{"n_layer": 10, "d_model": 384, "n_head": 12, "head_dim": 32, "init_std_down": 0.00468, "lr_head": 0.00684, "warmup_steps": 493, "decay_shape": "linear", "seq_len": 512, "doc_mask": true, "train_tokens": 461700000, "dataset": "wikipedia_en"}
MLP neurons of a small language model. Each row is named by its layer, matrix (up: input weights; down: output weights) and neuron, and shows model dimensions 256-351. Each number is 50 + 12 x the weight over its row's rms, rounded and kept within 0 to 99.
A block is one neuron, or neurons of one layer that tend to fire together. After each block is what it responds to, as a language model described it from the Wikipedia text at the highest values.

L3.up710:53 34 70 47 41 69 38 52 54 42 59 34 56 34 57 64 23 45 67 59 45 47 30 55 56 64 78 44 43 58 46 33 44 43 52 43 27 17 65 47 42 60 38 25 62 37 58 53 54 52 50 68 51 60 22 53 51 81 58 35 45 42 69 31 38 53 47 38 47 59 53 38 36 73 20 61 54 40 47 66 67 48 60 42 68 56 52 71 47 50 63 59 70 54 37 55
L3.down710:23 40 50 36 48 46 45 47 36 52 38 55 60 66 52 57 58 30 56 36 69 47 58 70 70 42 41 67 63 33 46 67 51 48 52 40 65 37 39 46 46 61 47 47 68 76 55 73 36 81 44 44 30 40 55 53 45 51 56 50 53 53 29 52 45 44 61 53 56 40 41 55 51 61 45 58 46 51 46 56 58 55 70 55 31 47 55 47 53 65 43 57 15 66 57 48
L3.up890:66 61 59 40 62 72 54 46 63 51 62 31 45 36 53 68 46 67 47 69 52 38 46 49 45 61 63 15 50 61 47 41 48 37 62 33 33 46 57 49 60 66 53 48 52 52 56 55 49 67 47 66 49 66 25 40 28 69 30 42 49 58 65 51 46 54 49 55 54 65 57 51 40 66 58 59 55 43 49 77 55 44 48 62 85 47 42 57 48 51 56 54 55 62 52 62
L3.down890:63 39 39 49 74 56 44 48 29 33 54 41 72 64 51 42 44 30 57 58 48 59 45 51 50 54 36 52 55 30 40 61 38 41 51 61 15 57 47 57 51 43 50 53 56 62 55 61 49 72 52 50 45 48 41 62 68 64 46 31 57 47 32 40 63 74 43 38 60 31 19 50 46 82 46 80 33 52 54 50 52 82 60 55 40 44 45 56 57 45 46 48 47 49 57 43
L3.up919:49 55 58 43 49 62 52 44 60 53 80 44 75 37 49 52 37 58 34 41 62 49 55 35 49 51 56 67 54 67 46 42 60 52 58 56 41 64 43 48 58 39 56 62 43 72 28 46 47 55 57 56 40 62 56 47 36 38 60 54 55 61 45 51 44 43 45 58 55 61 53 53 61 63 65 56 36 54 26 61 53 20 50 44 50 56 53 71 76 64 59 59 39 59 68 35
L3.down919:32 23 48 39 74 64 58 52 59 43 38 56 40 59 61 50 55 43 43 65 55 68 54 35 53 30 53 58 44 40 45 35 57 51 56 53 62 61 30 69 37 39 54 48 72 54 50 58 42 50 51 54 55 59 51 41 43 49 30 34 49 59 56 56 53 45 76 38 75 43 33 54 35 59 47 62 78 62 57 26 55 54 46 43 27 58 46 50 39 52 40 53 74 53 60 54
L3.up1418:51 50 62 38 55 41 67 52 73 53 66 53 80 63 46 47 43 62 54 70 47 65 57 34 47 43 53 42 33 58 50 61 47 36 54 43 41 53 49 48 28 53 48 44 51 25 44 47 43 34 48 72 52 50 24 57 61 80 47 59 77 56 61 59 49 67 52 57 48 52 51 44 53 48 21 58 41 47 49 53 41 40 66 69 58 36 36 58 38 59 53 56 69 62 50 60
L3.down1418:38 48 74 55 60 36 46 39 32 56 59 33 51 46 38 43 47 61 39 46 64 51 57 57 43 45 19 53 50 45 32 34 38 64 26 57 52 39 47 67 42 48 55 47 61 68 37 58 37 52 63 65 38 43 45 55 55 54 54 53 41 49 38 44 51 42 45 39 57 35 49 41 45 54 55 49 48 45 59 40 75 71 51 54 36 52 41 49 59 57 51 33 44 47 58 43
Head nouns ending a noun phrase that name organizations or extended undertakings (campaign, season, series, company, program), occasionally a year like 1921.

L3.up50:59 53 52 76 61 67 48 73 59 47 38 30 53 43 50 47 48 48 54 52 37 54 35 41 32 24 40 30 39 56 49 48 36 67 61 83 52 48 72 42 53 60 42 69 39 40 52 51 56 45 58 50 53 35 37 53 26 60 56 62 45 57 44 32 39 46 44 36 56 50 39 23 53 50 67 44 51 48 66 82 51 64 54 42 60 18 38 19 44 75 53 69 51 42 48 48
L3.down50:32 61 57 66 35 51 45 48 39 58 37 62 39 32 50 45 45 60 49 60 27 47 51 68 60 74 84 44 37 45 38 47 41 61 40 42 44 51 33 28 29 39 46 52 54 35 55 71 41 56 54 47 53 61 46 42 54 38 45 68 49 40 64 57 56 52 41 64 47 55 49 67 48 54 47 57 44 53 57 12 57 56 59 50 58 56 57 52 51 45 34 56 74 41 57 58
L3.up344:57 61 46 40 62 35 52 51 64 64 41 37 42 58 44 62 45 61 58 41 34 42 37 58 39 43 30 33 58 39 27 28 82 56 50 81 63 50 58 57 37 38 59 47 49 20 57 59 69 44 47 59 53 24 51 59 62 72 62 46 38 41 42 34 27 57 40 44 48 65 29 50 57 59 43 47 47 36 35 66 83 56 45 74 52 43 41 59 49 50 37 58 51 43 66 24
L3.down344:52 49 53 56 16 51 36 41 42 57 43 58 59 53 58 67 53 35 36 52 56 59 53 53 61 51 50 53 39 49 46 66 42 48 78 50 62 48 53 28 37 61 55 60 50 72 65 56 45 54 70 53 55 41 53 44 54 59 46 40 61 65 52 28 45 60 63 65 50 57 52 43 84 54 49 37 37 51 27 34 47 63 56 31 39 41 62 58 64 58 57 51 68 49 62 64
L3.up475:54 62 47 79 61 30 64 28 55 51 37 54 59 63 63 43 45 56 38 46 52 51 49 52 55 51 38 67 63 54 57 52 52 48 62 48 43 54 69 59 35 50 43 45 31 54 31 48 52 42 33 57 34 51 49 64 42 52 73 50 42 38 64 40 53 58 54 33 48 74 45 33 51 49 46 30 37 31 50 39 70 72 47 33 45 39 82 44 40 52 51 53 44 62 75 55
L3.down475:49 43 85 42 40 70 52 63 50 41 59 54 42 41 45 85 39 45 30 62 43 48 39 57 47 56 70 40 38 47 19 54 47 44 53 48 43 56 41 43 34 55 60 64 57 50 51 56 60 45 60 63 59 43 60 39 37 38 37 46 63 69 45 53 73 37 47 54 57 43 48 54 63 50 55 72 40 56 27 28 53 47 35 37 63 41 46 41 66 62 41 49 56 31 34 60
L3.up1467:67 47 42 69 61 08 54 42 60 54 57 31 60 44 51 43 40 37 50 32 26 45 38 62 41 56 52 57 30 49 60 56 61 47 44 65 47 56 61 52 45 41 44 61 43 38 76 62 69 25 45 56 34 31 36 52 58 34 60 47 36 53 46 40 68 34 35 49 48 40 51 34 51 51 44 54 34 37 48 65 64 62 33 45 54 58 42 22 41 51 48 49 63 66 54 32
L3.down1467:46 39 46 55 34 48 58 49 67 68 51 65 39 64 45 86 42 41 47 53 45 56 56 63 61 68 44 60 36 62 50 48 47 49 67 14 57 51 40 57 56 63 43 47 55 52 82 60 51 43 56 20 40 58 51 40 42 51 55 37 53 37 52 39 57 48 51 41 54 65 49 31 39 46 36 67 49 54 29 37 54 59 68 38 46 66 47 62 61 45 55 43 78 46 56 41
Mostly the word piece "in" inside proper names or transliterations (Thanaw-in, MacG-in-ley, Am-in, Mub-in), plus weaker scattered common words like near, reasons, old, up.

L6.up361:51 49 55 50 61 48 57 60 40 29 27 37 34 44 40 51 37 66 38 63 55 55 48 46 53 55 55 57 45 70 58 59 56 41 60 58 66 71 39 35 46 60 43 56 53 42 57 73 42 24 47 30 41 36 38 42 26 38 42 53 61 51 74 28 30 49 50 49 46 57 58 56 48 42 73 72 64 51 30 46 56 42 64 41 65 50 39 35 50 49 46 36 70 41 66 54
L6.down361:65 53 56 48 56 46 41 55 52 58 55 47 50 37 62 43 57 60 54 61 39 63 44 55 50 48 44 60 53 57 38 24 43 25 40 71 60 23 54 37 49 47 46 37 40 41 57 46 31 46 65 58 34 50 38 57 47 49 26 57 55 49 61 70 58 47 48 34 48 49 53 40 54 59 27 73 53 43 35 39 60 56 62 66 60 51 48 55 41 54 40 57 44 32 16 41
L6.up955:60 27 55 69 32 17 52 54 62 61 63 43 53 42 39 50 43 30 44 50 44 46 53 65 40 52 53 63 51 57 45 34 41 50 56 80 55 39 48 47 36 68 47 52 55 54 51 51 51 25 65 52 55 33 47 58 69 51 49 65 38 74 55 57 23 47 57 38 63 66 42 44 78 40 66 51 49 51 34 63 48 75 67 46 47 58 49 38 44 48 66 39 53 48 60 59
L6.down955:44 36 61 58 60 64 51 65 58 23 66 71 38 54 78 47 59 50 41 49 43 26 39 47 54 43 39 24 26 37 50 47 51 50 56 56 57 46 69 27 45 32 44 43 72 52 51 53 36 78 54 55 62 62 46 52 50 63 37 41 52 46 59 54 65 41 55 48 53 31 45 42 52 53 26 65 51 63 60 61 57 25 33 55 57 67 43 40 38 51 69 58 44 48 40 42
L6.up1146:51 53 49 54 48 59 64 77 54 48 46 58 58 41 62 59 17 45 42 58 37 36 64 72 55 69 44 50 55 51 39 28 38 57 48 55 49 54 63 50 37 72 40 55 57 48 39 76 46 14 52 44 60 51 27 39 75 35 64 51 41 61 54 39 51 52 54 48 40 54 46 57 36 62 65 70 50 58 21 46 34 55 58 53 46 38 38 33 57 67 51 47 65 38 74 59
L6.down1146:60 49 52 43 53 42 41 45 51 54 42 50 65 47 72 49 58 66 53 55 57 54 50 29 55 63 73 56 57 57 47 56 64 72 36 41 58 67 66 45 70 51 60 58 50 56 48 51 42 52 46 57 66 54 40 38 56 45 32 36 57 38 54 52 65 53 51 60 48 34 59 58 54 52 56 52 44 44 36 46 45 40 44 71 87 65 40 52 40 36 42 27 49 45 52 55
L6.up1159:53 31 43 64 43 47 48 54 49 38 46 44 48 45 59 63 33 42 44 61 47 45 38 78 45 66 27 40 63 58 41 37 41 45 61 50 48 58 52 45 56 48 65 57 38 49 60 56 62 46 35 38 44 60 58 62 57 46 72 71 49 30 48 60 42 73 46 52 55 65 51 53 56 53 44 48 43 47 45 49 73 52 63 65 53 51 49 48 16 53 43 52 57 40 40 48
L6.down1159:41 69 53 57 33 74 37 53 51 76 33 60 35 74 69 35 43 38 51 52 51 26 42 64 47 55 36 45 45 53 66 46 36 40 45 51 57 34 57 50 45 55 55 62 63 28 58 44 51 44 58 49 35 48 49 35 35 58 43 48 61 39 61 51 57 43 47 34 45 47 44 39 50 53 55 36 58 65 63 54 41 46 69 53 33 59 40 60 42 49 62 62 29 57 45 53
Final word pieces or digits that complete a name or number in a Wikipedia table cell just before the next |, e.g. Gantenbe-in, McGow-in, 49-0, plus ° in coordinates and "one of".

L5.up489:50 51 52 39 53 27 37 43 43 51 44 57 46 58 42 46 48 45 49 55 61 38 26 50 47 61 55 34 63 70 61 37 59 25 45 63 48 55 39 44 44 61 44 46 67 58 47 61 36 44 49 64 51 55 37 54 52 47 46 28 39 41 54 46 70 33 72 54 57 41 53 82 39 65 46 55 36 46 55 45 54 50 45 47 66 58 56 48 68 42 40 59 33 63 30 34
L5.down489:38 52 52 42 60 32 76 57 35 42 46 59 53 46 54 39 47 41 49 42 66 54 69 80 54 14 69 63 51 41 40 61 61 28 81 48 42 49 47 58 53 41 36 74 36 42 41 35 53 43 60 51 54 46 49 43 66 46 50 26 61 34 55 31 48 71 33 31 56 47 49 56 43 42 48 58 34 37 45 49 57 53 56 45 53 55 57 48 55 67 61 51 27 44 43 66
Collective or grouping nouns ending a noun phrase, often after the or a name, such as family, series, number, group, population.

L6.up380:70 50 49 35 62 39 41 67 37 41 39 46 24 59 55 48 45 44 56 46 61 40 54 57 34 50 35 46 25 49 48 59 29 61 43 61 37 65 57 48 62 32 37 66 43 50 50 46 44 40 59 61 51 49 48 57 25 64 84 71 58 67 36 46 45 61 46 45 27 41 68 47 31 68 46 52 64 48 53 72 42 31 39 47 27 60 51 34 42 42 44 57 64 55 50 37
L6.down380:23 55 64 43 10 47 52 47 43 40 46 53 60 47 70 64 63 37 43 52 35 46 43 63 60 56 21 63 45 52 60 60 46 46 40 63 33 36 63 30 58 58 41 47 56 39 51 50 29 48 39 49 34 54 45 51 36 58 65 37 45 61 75 47 41 41 56 73 44 51 58 46 64 39 49 44 51 54 54 49 44 53 50 37 47 54 50 40 54 39 53 56 40 46 58 49
L6.up545:55 43 44 47 67 50 59 59 51 39 57 54 47 33 53 82 24 58 47 51 53 69 34 57 48 54 53 66 57 60 42 62 49 72 25 50 50 52 47 42 61 71 32 43 49 35 47 70 30 51 30 65 54 36 49 52 33 63 70 16 58 68 50 47 49 74 62 45 58 40 50 26 36 48 34 48 63 44 52 57 43 53 38 40 61 49 56 58 67 32 63 36 48 51 17 53
L6.down545:68 63 45 53 55 64 54 46 63 65 46 54 46 43 63 44 60 33 46 60 33 50 51 69 33 69 53 49 61 65 45 30 47 36 63 39 51 37 31 62 56 52 51 53 43 77 46 32 49 78 55 47 20 57 44 57 44 46 47 45 56 42 26 39 59 48 25 55 62 71 35 72 53 83 37 70 25 45 57 71 62 51 53 42 56 57 56 28 44 76 44 33 38 54 73 38
L6.up1048:64 43 54 49 65 67 55 41 24 61 37 47 44 46 56 50 40 35 62 75 48 53 60 55 48 50 53 39 63 65 53 45 52 63 59 54 29 44 54 47 68 55 41 51 41 59 65 39 42 55 33 19 47 70 45 65 59 66 41 55 50 54 44 51 54 70 47 50 36 50 60 46 38 39 45 48 51 42 68 54 69 21 52 59 54 63 61 41 51 36 49 46 63 44 80 74
L6.down1048:47 54 29 66 23 55 59 33 57 70 51 50 52 43 63 46 52 48 55 44 38 53 42 45 63 69 44 59 49 46 36 61 48 53 30 67 66 41 54 39 51 48 58 31 62 50 48 38 53 56 64 83 40 46 43 37 51 51 68 62 38 55 39 45 44 56 53 52 52 61 29 39 48 52 47 47 47 67 40 49 49 44 70 46 64 63 52 50 39 30 59 53 40 52 44 39
L6.up1060:60 47 46 40 58 60 27 59 57 44 54 44 65 58 42 54 57 55 56 75 49 52 24 43 48 38 71 45 87 47 38 51 53 54 46 76 56 56 52 45 27 42 47 39 66 62 58 60 56 56 43 38 57 57 56 32 67 59 43 51 46 13 63 62 54 48 35 46 64 61 65 50 39 36 41 37 71 45 41 38 50 45 46 57 68 83 58 57 56 44 44 42 48 57 49 44
L6.down1060:34 50 63 55 51 33 24 60 47 72 55 55 44 43 59 48 35 22 38 62 52 38 85 57 34 46 48 56 33 76 52 40 56 62 58 54 46 61 52 58 51 40 34 62 47 54 41 33 53 46 39 42 55 52 53 57 58 43 42 36 53 71 34 39 52 37 61 32 45 39 50 64 44 53 49 65 37 57 60 57 73 70 42 59 46 14 66 52 42 59 63 63 61 38 58 55
Subject pronouns (he, she) opening a clause in biographies and sports careers, e.g. "In 1948, he", "He started", plus some name tokens in tables.

L5.up1327:45 50 44 42 60 40 52 77 39 39 52 61 35 57 50 39 28 49 40 51 39 32 61 38 47 63 84 50 50 45 67 64 39 68 63 41 45 53 34 39 59 43 53 65 51 30 58 12 44 49 50 50 51 51 55 42 42 30 53 41 45 61 36 60 55 47 36 61 41 57 60 55 22 42 59 43 65 44 28 40 57 49 36 39 52 57 50 29 44 41 51 48 53 55 43 40
L5.down1327:40 68 45 25 44 53 93 77 76 57 50 44 60 41 42 48 38 57 52 42 52 60 46 36 49 33 55 42 39 40 34 79 43 55 55 30 48 46 53 41 46 43 42 45 66 51 55 44 46 72 55 34 51 60 50 48 76 37 43 47 79 47 54 45 41 45 51 44 56 48 29 28 55 45 64 48 62 50 46 61 57 48 57 59 65 54 55 65 48 39 50 57 21 52 54 28
Conjunctions and subject pronouns opening a new clause or coordinated item, often after a comma or "where": and, or, he, they.

L6.up62:55 41 58 77 44 46 44 46 69 41 60 45 42 49 33 38 34 54 52 47 40 48 64 29 40 64 24 38 35 62 38 53 59 35 58 41 42 33 50 47 48 49 35 57 35 53 58 44 27 17 61 39 49 35 58 58 42 42 45 48 49 65 45 49 45 52 65 41 57 55 45 57 59 59 50 44 44 38 26 54 55 60 46 53 57 38 59 58 42 59 68 63 70 33 58 32
L6.down62:47 37 52 59 46 35 53 52 67 53 51 66 50 43 42 36 43 28 32 60 55 51 79 71 36 55 39 44 53 51 55 48 57 47 41 68 44 54 53 46 77 72 44 53 40 55 42 33 57 57 56 65 42 67 64 75 28 63 34 53 31 53 31 51 49 40 67 52 53 30 59 61 64 49 35 60 37 63 34 41 50 52 44 54 40 48 47 46 25 51 49 44 53 35 23 64
L6.up330:45 58 61 63 60 40 54 45 69 59 61 40 46 64 43 65 30 51 56 54 28 44 47 39 49 33 46 39 52 47 47 67 55 40 47 82 45 47 39 49 26 52 40 52 52 78 50 58 47 40 62 58 60 42 43 68 47 64 59 57 47 48 63 50 53 35 54 26 60 34 55 53 38 65 50 40 54 53 51 74 54 42 52 71 66 58 53 56 53 69 49 59 26 47 23 34
L6.down330:54 59 55 56 54 63 55 55 31 54 38 50 66 54 46 48 38 59 51 55 79 61 64 61 39 50 34 39 53 32 43 50 45 46 44 49 50 55 68 56 60 55 55 55 40 50 89 39 57 31 51 21 40 35 57 68 67 46 65 65 77 33 27 52 67 70 35 46 38 26 36 66 48 33 53 48 41 50 50 35 32 45 67 29 65 30 40 55 47 47 43 48 40 40 47 49
L6.up710:55 55 58 43 50 86 46 49 59 51 51 55 49 46 38 44 65 47 65 56 39 46 59 63 53 67 27 52 40 75 56 32 50 34 46 55 45 21 33 41 40 74 43 32 32 38 63 70 37 47 66 55 46 55 52 40 50 52 46 59 57 56 61 43 52 58 48 72 60 63 50 42 51 56 71 39 44 28 39 48 41 40 53 43 40 40 56 38 61 50 75 54 68 48 54 44
L6.down710:53 45 46 51 49 49 57 58 41 45 58 61 54 60 62 73 75 50 52 75 61 33 26 54 57 58 42 35 49 34 41 42 39 70 42 58 62 64 82 57 67 77 73 48 59 45 48 51 41 55 51 65 69 74 49 47 45 58 35 65 50 35 39 53 55 42 44 40 58 59 43 45 48 49 61 60 52 67 32 44 44 35 49 64 55 51 40 52 54 17 37 39 35 41 58 56
L6.up1139:46 68 49 53 46 45 59 56 72 35 49 52 28 62 52 67 39 48 41 53 52 47 54 58 54 56 45 40 34 59 36 81 51 33 49 44 43 49 47 43 39 53 58 68 43 36 66 51 23 42 27 65 54 60 43 51 43 58 67 56 69 35 44 46 52 59 58 70 52 48 59 51 51 56 53 49 64 48 34 58 44 26 46 52 71 66 56 56 63 61 60 40 61 60 54 26
L6.down1139:28 49 25 47 62 49 25 40 51 53 47 77 37 50 63 51 47 59 43 88 41 69 43 51 40 45 53 67 68 44 51 57 65 57 46 61 54 47 67 52 44 48 36 46 31 66 56 49 47 37 36 65 56 57 48 52 42 54 56 46 45 58 35 64 24 65 67 37 48 63 51 63 48 25 52 39 41 50 38 45 66 74 73 34 42 32 53 48 56 51 47 31 48 44 52 44
Inner pieces of multi-token proper names and abbreviations, mostly the first period in "U.S.", also parts like Caucas-us, Smur-f-s, and year digits "18|07".